{"vocab_size": 4096, "norm_place": "pre", "positions": "rope", "init_std_qkv": 0.0306, "init_std_down": 0.0}
MLP neurons of a small language model. Each row is named by its layer, matrix (down: output weights) and neuron, and shows model dimensions 128-255. Each number is 500 + 50 x the weight over its row's rms, rounded and kept within 0 to 999. Numbers have three digits each. A neuron's up and down rows have the sign that makes its largest values positive.
A block is one neuron, or neurons of one layer that tend to fire together. Before each block is what it responds to, as a language model described it from the Wikipedia text at the highest values.

Responds to: Infinitive "to" after try. The word "to" after try, tried, trying, vowed, or able, as in "tried to catch"; also the first digit of a multi-digit number.
L16.down3:550556483420616454505487527539474535562506462465492485546552461535437473512517562429478497524539530544473531474501599559374450513602493399546465508466493499458505465525434509546488513451516489469515415536535522537506443535484575510487541504466470501462552514463482577421485443589500505530597502579566439459445528609501461460435465521544553576455483523473505552462442536554483509480500
L16.down4:424514463424540604549499510480481522489512519419520478456500569561480530525512522467472457497504497517543559530555588560562560513515534519505610555466495462539529548547561526475534508494501520464451534558549516463442453523449512423453496502566485463553484533404455472508486639485501530526532475452500435491465433524557440524489540476479480512526546489547491532518570448430508563508565
L16.down6:481492426420557556561550420486465562496533568546504506570547628480525483599517397487580437459436470442453453527531519498567507498606551534504390488397466389403526502538498482518512503386532484466442480475592548439431540568476533482605379513434498590564451423547483507468560514504442463430427426562456569479409485496546496366514458542473547516577446520521516488576459436504570526478391
L16.down150:456468504510421488580523532540543467462566530446485445524481557505467585572466527507460492429463485454443539407499481579575445518534501542469375451476502517519462483507527500498541438449499483466439531410625494561567351533522489484497456430609565491543497390584529492511544566506518479451537434540536514485555566487399561562543536598428454476476559437429489522417469519502487563525496
L16.down211:458509525498468507507536524512470550520486487552426538497469501486553504520550406409567508463488513557561407434512525540519428513493504450478438556433464464420569487544452500448532450468338441464500602454456478490494541588493451496464516466532461608488424522529555495560493542509473581410558516505553462568477510537383524518493539423449441450540539540495530468501544500537489653540475
L16.down212:530457414455470523454543519493553593554472460445446493432510535488442493499503406462431482524542504448513462420598451525457531529460476486424388376374542423515423486472501436513462483419461512538540509554525482515457505508493592491465411475515414520398402536535565522444556516501416491530546447585501448512476487480504456466600470531494588461545509434501491482600473484547437605420543
L16.down229:490494401531530515500467483531482525508450502493482483518543613576395434618495460568416503542507492505447450448439460463521534441427507563453449513574488497596444481463378505510528420522467582532496445410506388484460553498550564512579529472558518483459530556448545475515549499530483513476490508467472480510553499573484511472516519543537467593462618555433416529532453469469602453444561
L16.down262:560473522466316453500475517458469481458602559520504459486557486433514499483478497545528435506469545429533487454500477541510536380519521451480468477491558497459527457503464484480526512390424549458508502444557486522486423474536561482546418525542443541450488523514516435524396478461527441592562569548379555472527531504404465493508453533453474538551503552448596546478436373464533400575544
L16.down310:529483511546438507495463512534583452539460473453485482543411491546536576492530511512464513602513452513529441535484503462426444481441494578421585594510515519579425492558600468427456552541493519523474510448424503543569434547494391521470419460535559502470508474430483547493552458451463473530466400526491435502479433456504560579427475453538477492535422406488468479495584499661500460519532
L16.down392:527511483514488420412533508541494517558509482545476610507459454474504452542451482432512497451497449517433480483458551618441472492538503531484437467533498426492541501507582426565576520529499520600512555492459573466446470593471586499502515507513517462467537509491552496572396522598428409547464509616420496521626511498476539463486521517451530534471441563445506479525554444525463482375591
L16.down420:591443517425483533442525424514555535445447418461516559493476572508450487479517516387524487454413442542480554497473520464552572423550550464544576514477534413458558463484465606450479520375455524469453551389495503432448519471605500485427570497592531499505518506574550479531438466588516378536589491440540474474415571442528460500575441549470550497461443418519507521501589523452522390508491
L16.down452:498520472475494482467523483456611507503412451483453572485525473461485496527555461460422399531482543470507420525492547503583492440484546517479530523523523521465490511552573463386450532412438477469532520541538480487588645512487580527521363484429471555510530520505512643518502514499505476547486494497509454560444457627523517431482501478430557476474468525570402412513495576458493483477512
L16.down467:521458541406469537547503520552521382544505432451511425505484546528546445558508534513495485498510414532448518495511540497528469516465459508471518499498431594517627613596432526492445482460595476495552445512538536636612498464418484610508496551488455468487497531453478554491504494571519531619559531525434572580451543484517549448502472494504438529537594567482470432528550494536503476478447
L16.down543:508549511377494504482569481605572545495489525492522570471577544549548433468432462528465492501536502542507503493477538434533627481479530452457597497411469498519464494619488517437504466446409535412471425510520464546511555418556438495515501530532467542532403533463562508565453526442473477482481426465456564485469488553405568557605561425549514478464479559599510510415510510432508459507462
L16.down565:507508560463527512473482498609498553530558477453531514528524607474547474532459532499495477473495495463538454572469475548462460477522522442474511441412392563496539441472487493474535529505384492545499519525518445495528557493529503486528493472501495599486475505602531482499491526434464537461573434528370525478510473602532473495543477539459434531404404514457581470501522433504598391455418
L16.down567:569480468618527555536546525527528491476507515500510485601502435572572521403491522489541524419458468587555467395580454482496485493454601475501439486522493495444545479496499442478518501477507539500477435532554429527520583456461556462573439514518506515329441450514528559528522506525571553514441520548502528439531449506469478577585516455507441471501468479504542521490459510548508422480537

Responds to: Mid-word name fragments. Inner or final subword pieces of rare proper names and long words, such as Memph-is, Grs-che-bina, Kotche-ff, Schild-er, often in lists and tables.
L16.down49:497443537438574540401608475491523499599492544452534563481590470503482427528554438491606452500464475483552453503549550497462484500653486573461397511479518505492555470533585473521577494350433435519422485468500433526512537549564508470518539526490545467449478531557472448560539497518497499580452511495457560437471506534523499461515501475425499547382554494550518516539550658442522482425581
L16.down70:453452443493521517406500509513511456370466628560492422579447573535521434561537543549498568574546512495415490575552482373508521461423483489514448546436525456481503529526487442501420492543558472482478479561439497556524592467485567481553556369587476468563525562517544531512447506518602577546503557600560549543449489550550437507527558474562530518475561530549487518612481462505470481426496
L16.down130:497542540526474412386473517430494471552478501543549590517551510612489485544479594425622497508457406466477503577533523501573464527554558442525544502470488421459542503525422417494545450485548474520366485429502542485517551520455415527440482548525468589432452575519561428514566519474463483609487566535450550449481560571544517469516518497585447525487468510555474496387500556498445461502599
L16.down286:558401513523500537487534491447563434516494526492529398549447522462435483530507537582453441500389489475503443567548455442480456505492532531460282454524459542541435454464500489421523525434503539501521554477461354453534448478511574482391537461508474520446521510449483456503576429443499536435400589473440511485516497552513543530461501499427442521491438516512480593656515490447485666528511
L16.down287:501462516485429422512499515549516551512531451426492484526578509489580589448595540495545481545518489576462548484483537532518580483543535492556423413566483380593481508522442521515420454588533493568477529580399506550580490488449434494535390462557450528489478462528572559470405396377476490516433505463551383462518518531602437421533477401451533561385502378523448479515468521551568550498539
L16.down335:599520553550550451535570506491521504559492536564460515434532483529536479496511571475402519414435502358461342494529532510521465508490531586488468538473587385520494545558450459401509547477444553485438397458417486527483386481580580577511489547499503418467512509411504492498524579421509499515527490510423509491468477500611430480421586532483484499503551577449538453491534570525556548509465
L16.down340:490407671508524531514510475645479506511466532530516522551566495395571459481459491526498443517534504475448589456554520482465529458545499475548553494546533448460488470382525483464447582523486438523502512522504460493475412534407493467516527556502427462451516377571443534491524482430530564496580525617521457483504502448417563573473466491480491516513447459549530515564502534430458641484466
L16.down458:531546464532445487590513504600485456442565602406467452537581482475510596393542530393473527536479424455531424505504518518521447565409519403424557507538511540516423487478482390564543516555485557470469444529457525517509506499476396492471471497461477469536535491434516535472460535530485469374459431530526493486474543517497567521577502383505414567431581540469513552591519468525468634526590
L16.down521:479483582527469440507515438544494487492511560553561537516623506564523523713419524539500476556519557492443402505458452491438579464540465543475517558413527539566460472529541552542543592524538436518517568413522496478395468496490405462522519531451470512561381502473564587539524533491461510580555482443426509454575474537549513538470490500451496568595476533504544500432486354424491568427467
L16.down572:434480427472451491450439456502495453567452509498399571528527533477535514505448493515473556497482410443533448569486492481560630450479560446413546480538460440603497525471459549568444521429443544460553426443496552498528494432541608468465532529557489464434566540474559496417471532604567459503461440523503583426498547557500430546498451483509613561583494571521480475556445519484548541599446
L16.down604:511575520471644494440466413512443592414449438491457530483515520481554456513477567467458523503514461509526456487542494459427573520496484497468572385499609466461444637547635494441476524550435532549505504471567507473539507482482535552612520570466564471543531527461489535623517551464496506486475482477398471407513444500351512577595591513469473411511552432490500478499449486519578419525491
L16.down632:526512475482540535486477519475582456502452463417470488503578562614516537521586452544452445397475515517515495533498422488455461490504477480523556528419519465486491543497459512499504488565485444509555460541514528586452472499475449503611449437506471455556508528493572469520521434637473595516517453498476550529510537502561512457478423436474446425574470585469526510512521560504428686494503
L16.down634:470512503564499538478532492516448553496412468511364550474607488489506551453547471505420454525515526496516524526530625512477529449546461479415580482490547422444513538503396469508569567424532484481517512460509455427518489539615417502575516432490433507466515480475558605547501553555522466513434434528434459459550461490586424502553565509463545547507558508542500458539510569413504588511473
L16.down645:464502624427553420461474500427477613436586525451533529416597455482459520517447411518511429480509508431499443527427548554450484446459472552565608448464554522458495426498540534561482558523468506404425508531566481496546572484564538442540622515418493505498370482542531522546558525505523421489461472533514489569456463489446429533552571433576489443553541497460517496450435507454565597342503
L16.down655:439461521481509476491485522443429430519502458498484509540427480459539478554529547574465570533442437557544565591513437527535461514512394450521496578549486490533522510366496522513413465521458463532560524549542526490456576483478460564516559563542575530558559398627547512459400481471517445489543571454524558460466574513471470465388545510522473503453409609549541541539527477452458475494550
L16.down659:505483484545426506349473600484563451568541582601491556476538513457506545436523556501566436530491414535476506528504454527468483508451515543465517602362562402429630467488529462506497513476444497463498423455453486437535464470530592493579501513558518499467529530552544488416387549519550493528462562518480494526464445532541474518500481477541527541517444478406427524438379587446547480545591

Responds to: Plural noun endings. Final suffix pieces completing multi-token nouns, mostly plural nouns naming groups of people or things, such as candid-ates, winn-ers, offic-ers, de-ities.
L16.down10:451512511563558556592534527550569626545468503513528527472529505563572491543522508421553567392528582473415443379501425502504515483486503513441580459471524493417592481526487455521504479488422528426410571398531532428482617484532412554467528536369471460519474512487535550526490483514444523570546421445554476474487457478429505425435448561559532509442512500537481475455417511407609427553493
L16.down53:459436455526509549495572449534412503482527516463442477521516508552507437515483458527496530486546463455503498422430517467590616498456530482542544541496462451516507483583527565487503571424551586495410475557450527480575459437379520431532558537454441444533544469466447519530499501511524531493594493432506512503533387465549399540533490532535525492478486566527486600587533426518511359550506
L16.down134:451568516552521546514521505568393512555548499486540527393535514596494521541442561592493482397560566447403538526557525500493501445514465540527483577531490414534511563524419565497422470524529453412427534489579483582482472491500483612510479540410486527534532538480431506514553443555432575446565474477487471526535461446487533496464401498522574416504448541464426523566578517567479532529461
L16.down153:538456484471512511447498520543480420494485512545546475453537575445481534574537455527503550415563521502519454477489440556548466475492557555484493546442502526501457577487569473459471503491612434500452478570457475556550483511454482508517585478514436537526431462454527603502501408599386509483465554493407506466567524544399524524550523574516517501584499544463579395593521447494470521537476
L16.down178:529486546575592497405487532518517518469476469458491512526481530525495461439427455506485410492540442542494495395498514425585544558503474338502546540494580609504471515452475547472573451462456486423597552584476490453519491560429463523485453576476448548456466502495460489454438568525542457474557469448537550448391606446470525565577500523554495468485493454496535429498526476501523417457542
L16.down233:507543482570451478455437422565491539449587435605443501507513552420533483496527506528508517568460514535498519500450456519490476418458433529515502475456524514577507536508428371484526388527417558442509502495464591494503467485507489553356482578419476480510529552485518527450438474574514456465514430540585429432487479500437412515549493494445562513483532507448547457395566469541484438447542
L16.down257:472537527517638468424514522466465509455508539467507424536521388531522450533458501510479415389460473551529454528512537504504499583461475524463514419557523533415584501505431482476501475565514544558379520474455506500485583529573561447541434503394482587450588562538537573578516424482478569530440489447468486460521408437469519452512547511461560485411488457600519508388484483445588472485576
L16.down275:472496456502546498515442540513437584475586555538475539476537514538488467560483433457545455471510526474479437410500507500462412530441483533527506539441539615424523477505449507406527512503501539409474502419516507530547493503636555510476401462462473543571462447498443523507449526450478532506525439484530427485449493459491533523492446507481502496515559483483548487462444562538513437445481
L16.down290:560459516431421486538506443534454489490517567491496419537541549470407479445464464504421557410477478444516454528524428549426543446533492503507542546469485489481567457498416516499424446486475463431420450608438479517415545510571525566465415440513560556591540570503453549446551501584512449488407553441477447484493498618499634500423456456529459534526482488439470502466485472446518452536520
L16.down326:366535582633454464479463492495547498588536501573507519590520484526488490466496389603453492539471451518453444537572519519540533495443532482521451525467544553506528469564553547494464438471523560418515455414512517524450446524452518523494397470429531487478529504566437343481512492543543498485476544463545494548506522512639476479476423464509538585486516474537469495481429516561456493538504
L16.down377:561478430569547517502521475514477435416461447553480412598513486614464417541478484549511589580453505587559515498506434587513482504525437489492451555470439456575542568492453489587338450509518541564539499496525499541442448456589441466520469513491448505512519564447446508486470514429529520481582438511488540613497577443492465493495461603476552523556398583520444502542526526495554446531571
L16.down439:515422444554413589475541533548439473501544495519564580462571569492497481487477489514493430524504496532530536581442547471522449546576482438543352526499449543552520450505458601538522527454541491473545421465495470438609549501552525540433520429510541455461585438433543475397529395457414526485604484538482532515511432481436516501433481515530547560494511578454445446526553513535484456480528
L16.down506:439542548534539457536502561439502469516501535416421509487512536477506546518523546451456599527474478507557524450496553453573423462480567537416559449568523461523468471588540462502640575592634533593505451570511564551490578503482491485548554563467524514533484585530469536544499521558461526450465565550441519367535486534476515604415560502597468414513516583484534490552438599426560553442488
L16.down517:507471506403446545492442551468527536512489492567538481523587497423403454473590648552537443494587510510490485404429503413523500527621549461492502492543456476555543492520472510553544572520538545476371558542447452567554520564489538498475463492457502459512486528380563451438586529448468476538431453492521538514490517517481515604476499519491627487524566448468537482458432453516501396478556
L16.down546:514516446415525488495530566538514520508589396418435449504498555567484583571565530513438490513391578506524456441563433539521502527428427512463467562422431513448527539521477426370461522537467451490496491543458533556537454511528441474442471509524516507431473521579498542480467462500516505468496463511527517532444533541503499434488483571406502577493602386518404447420497492488472576487519
L16.down643:524465521466534444492503539482519498505441493538472542496480600490547603478549576544513428472459494530467668376475462430548423428506446543501529471552551464518464431551490514488482501487458497473453529431487569503506448478582589501537449428455376522552282430528446459558504579428586446492535516529524455585515475524529459520490591496517517487417495484522483563532502433486487477527517

Responds to: Plural word-final suffixes. Word-final suffix pieces ending in -s, mostly plural nouns split off a stem, such as -ments, -ations, -ers, in expository prose.
L4.down46:496578480467477521611473589543465509511476456586540449450521521535591551437552546641458512568527514462443428493507475492467523462474463459448474522501519460494567519551480491501534461546430556448555422477439465481619522550461541536538505514469540470510552606633538426424586427529516439502535527341520497512429494542467595506448520494504504487420506521477488513506508489523601451515516
L4.down96:557527597415457503556495463548516517545510497533496441533544525617464424568586517447411539462494453463430493545479353557496578546536524483427554457507593387522514499476457398555483573589405535347473437475519486513483489496503492498446464550370476507491508545598534519480524440560436453586484517478528449484540446460513490495481529528451494512558523412533447498456494481385530501529551
L4.down246:521461435483460518555517486450523572440471520487567496519556519512504400447526539566472546584464464451451399511473518462544496481494495517443525546532548406513602556501484481451482620529543427477435507490504496430483482507496585624502595541440481506507504482566351413510479479449447426591528506466511412497420463525562530468559474522482471477511582588491510537486538537395544426511593
L4.down295:436520459485435515519487471482530623498566558478524515503546496579501427430529541596495407617507474497539472524474444472547494494488489518497478456546585368487495494458494436450439529573470518451376462440463476451455503491526531585503475499467466484470502519577522496467468401484506515621492442535489479483415598543518560498499515544501478494514577528430488404467517418458594409547504

Responds to: Infinitive "to" after effort words. The word "to" introducing a verb after trying, unable, difficult or ways, as in "tried to", "unable to", "ways to"; also "of" after nouns like act, impact, invention.
L15.down433:499510413451409619567506434523527484527528547485530613541447554512554440409489486441532463437502441541490522532457459463483573420602483528504562541480462469517502484392548552448423557441495487589534462452471500549469479392416447479533457429499504463485503424512512488489422582551510512566517493538556519529462512488438487506543488583469512431420507565429474548550493477494516504472537

Responds to: Final piece of names. The last subword piece that finishes a split proper name (place, person, group or team), often before a table bar, comma or 's, e.g. Tel Av-iv, Hind-u, Em-inem, Bas-el.
L15.down683:512484475552505508408475542428457528428464529647500504370489457522540457469537502501605497452475542436469552412484493546535497492537499545547522387526522536508408508456598513455509477432504570516519516514370521465570367502521531519495462546360518500526496418592570565476592411478445428577485435561488498456615508527445506562547520575511526390468484462517532536458508533458562389483498

Responds to: Agent-noun endings. Final subword completing a person or role noun, often a suffix like -er, -ist, -ator, as in swimmer, cricketer, columnist, manager.
L15.down475:516581533485494592502552634449501549495479392503514538497441499536534467501587458508556455449549492461422468532383461536449504550584468456455610505419552478432497487486500478455649497499567551487528613447534368549499484470466490485499544390492483513551554459480445593511535608581466519467455529550538516484490510448471589520430474499511601466483554482441490521475502510527554489536479

Responds to: Number and quantifier words. Cardinal numbers and quantity words opening a noun phrase, often after a preposition, such as four, three, several, some, one of.
L4.down496:414530541467542576470502567606424507563443529459427423506568562468553456495481597536552532515576472488549432420479406530485463449470470513538592426506448492488550447430441428477538462517496498494498493483481463500443493457579525471509556444597498419616527556484520486478453501508530514481522534512563413506469382486478432505417496493545520492450521443601546464526484488485543537492545
L4.down556:542468545510480508458520491479605563462405470511451481551536524483494494467618492519391533501507416526501406488535556475552462439355582531424723501397450492444554546505432453520444504485556486515536506525460459457493508488555474513515562437457406565581543545457585516527421473561609497535464489524544440443435453472499452548485584547506488569481476594482461506543496526459521561580515
L4.down586:526437518497500472564451562476613469536400481394486525522553559408447406497440542524515555470549518497517458443448480552515470542526470539524635515444425536480460564459436470569591496455516545509426511464576480559536558466543513540508464478526507442396589595410571586567483530538561466508454459518458416477468459466600475570447519498518503586489585531554552435478457468457415533600465
L4.down644:476503554523559502535443461534553537446487485512507517443482466537443444521421545412522524500497481491510443487524422557496504579518507513470585365429487438468582477428473466538568478454391522594511446506419455448504540491532542527483481418549417497461553590504604460474508500462532437503484468489426463520472428478554465546484492519586514529524553421540534445568490478456467488419454

Responds to: Month names in dates. Month names in dates, e.g. 14 May 1945, in May 1943, or May 23, 1989 in tables and bios; also the May in Mayer or Mayor.
L4.down397:464442438500631497465462529432499524543507467522552559510548509484544496473539515518503465517476485473526416502464546438521513430517569532558544561497499512457455475493461474460465525580408438488509431355428538514449543490551582390640534485506523471378496546601478543506433495482508487489462512431558495538483537539609546507498491508482523500425557451604516570500470448567475432520527
L4.down447:603579477512548494481461484497546574572523461499435510470556420398541473426523531445479575532492491497523522511518504528502521513439450449493594470533587505472500588502450527499400447521554537597571388507588468531488504476388534568524479510589496624555378489512486431500532470585457494526392430580598435569580430574485577570440452514500538504473420506514572493475453487504423587464486
L4.down555:520550495506457418519459574441478518479499505529506431488504477561514535499547467477497526481425539514484427429513618516464463440486554516523479524542500585496450521497465424549543545468507473563568440451529497553497540479487446503468589437591459541503387585511474467539431570471518598576468429495540446578487484519467506481551526520510460473517480444457525529487453403570461509496526
L4.down684:508552566581497524499488549447548508443437473493428529554517440604512481432491440562541472597484500549507519498559482446560548390464497470587600564487478543514476512515531424500551535485446511456456448414487508409513554432574555534473525464456462471436459599506467447499547391471519486523474421511561499459599489489472492474586507464508506526543477404503523441455422441530521575522521

Responds to: Temporal/relational prepositions. Prepositions opening a phrase before a noun phrase, especially time words like "Prior to", during, since, until, and "of" after remainder or much.
L15.down548:519493380567553486549560481505524526509467503449525425619539469442516512495529474589553531536545574542505464551483503483516552559395471494550614469505506510435477515497487528465507493461520558432449479448517460410460502626609495396461534586546508432448472550531440477475441576457454509457467504523505519591480392565582537553529472507533510429470482399469421488433470494464506507541464

Responds to: Mid-word rn/nn fragments. Word-internal pieces of a vowel plus "rn" or "nn" after an initial letter, as in w-arn-ing, T-enn-essee, F-inn-ish, ch-ann-els; also short name-start pieces like Kn, del, Dan.
L4.down25:554557549507516543577429477452537401449529476507513437512464511410462476469462519579540557444520496397491470548510431539518503472610459525482547499417511597464478419415473545411450469455496488457452455590553458490528535504590451427506515514529568598483462511528531415551566501584479537504517520462545563543513440445581484558512566513456457530450469436503466519532526449423504436507480
L4.down214:505429525496492427542534465466517446467534445496535454581454526542459471501492491491573518443621440466438477554577515472550418507534422453506397504583548446508410479482489511506450498469566517516503487552537426447626487480511498479491559533498539562415485484584480534609493480483453468543552492479454461439588478486398528511495530455467488561492502473525384575492602498506520426549479
L4.down270:482584576561457484515515441493577493471586568546499480515491509617492590500455464562484418457584421504540582487557564492540472493505465495480467397416507562441450489515499552519439531510490470458458481564400525485481488511545549466490509450600511565433526582504497419470553395451539540544542573450503491474581514489605506481492577506379532526485518588466476423539542556516448410522424
L4.down630:465484517463536506494498443493477525567604549487442511562572488440594538543504495561445387485475450462455588521496513475466530508538459446552529549496545533543471506589441490494404477518503482366497546529454445531560535490354507464472549460555566524504471656583509498520553496464450535423554521552436436490482480585482538483430528546549567506447464497529521540478537513568578514462362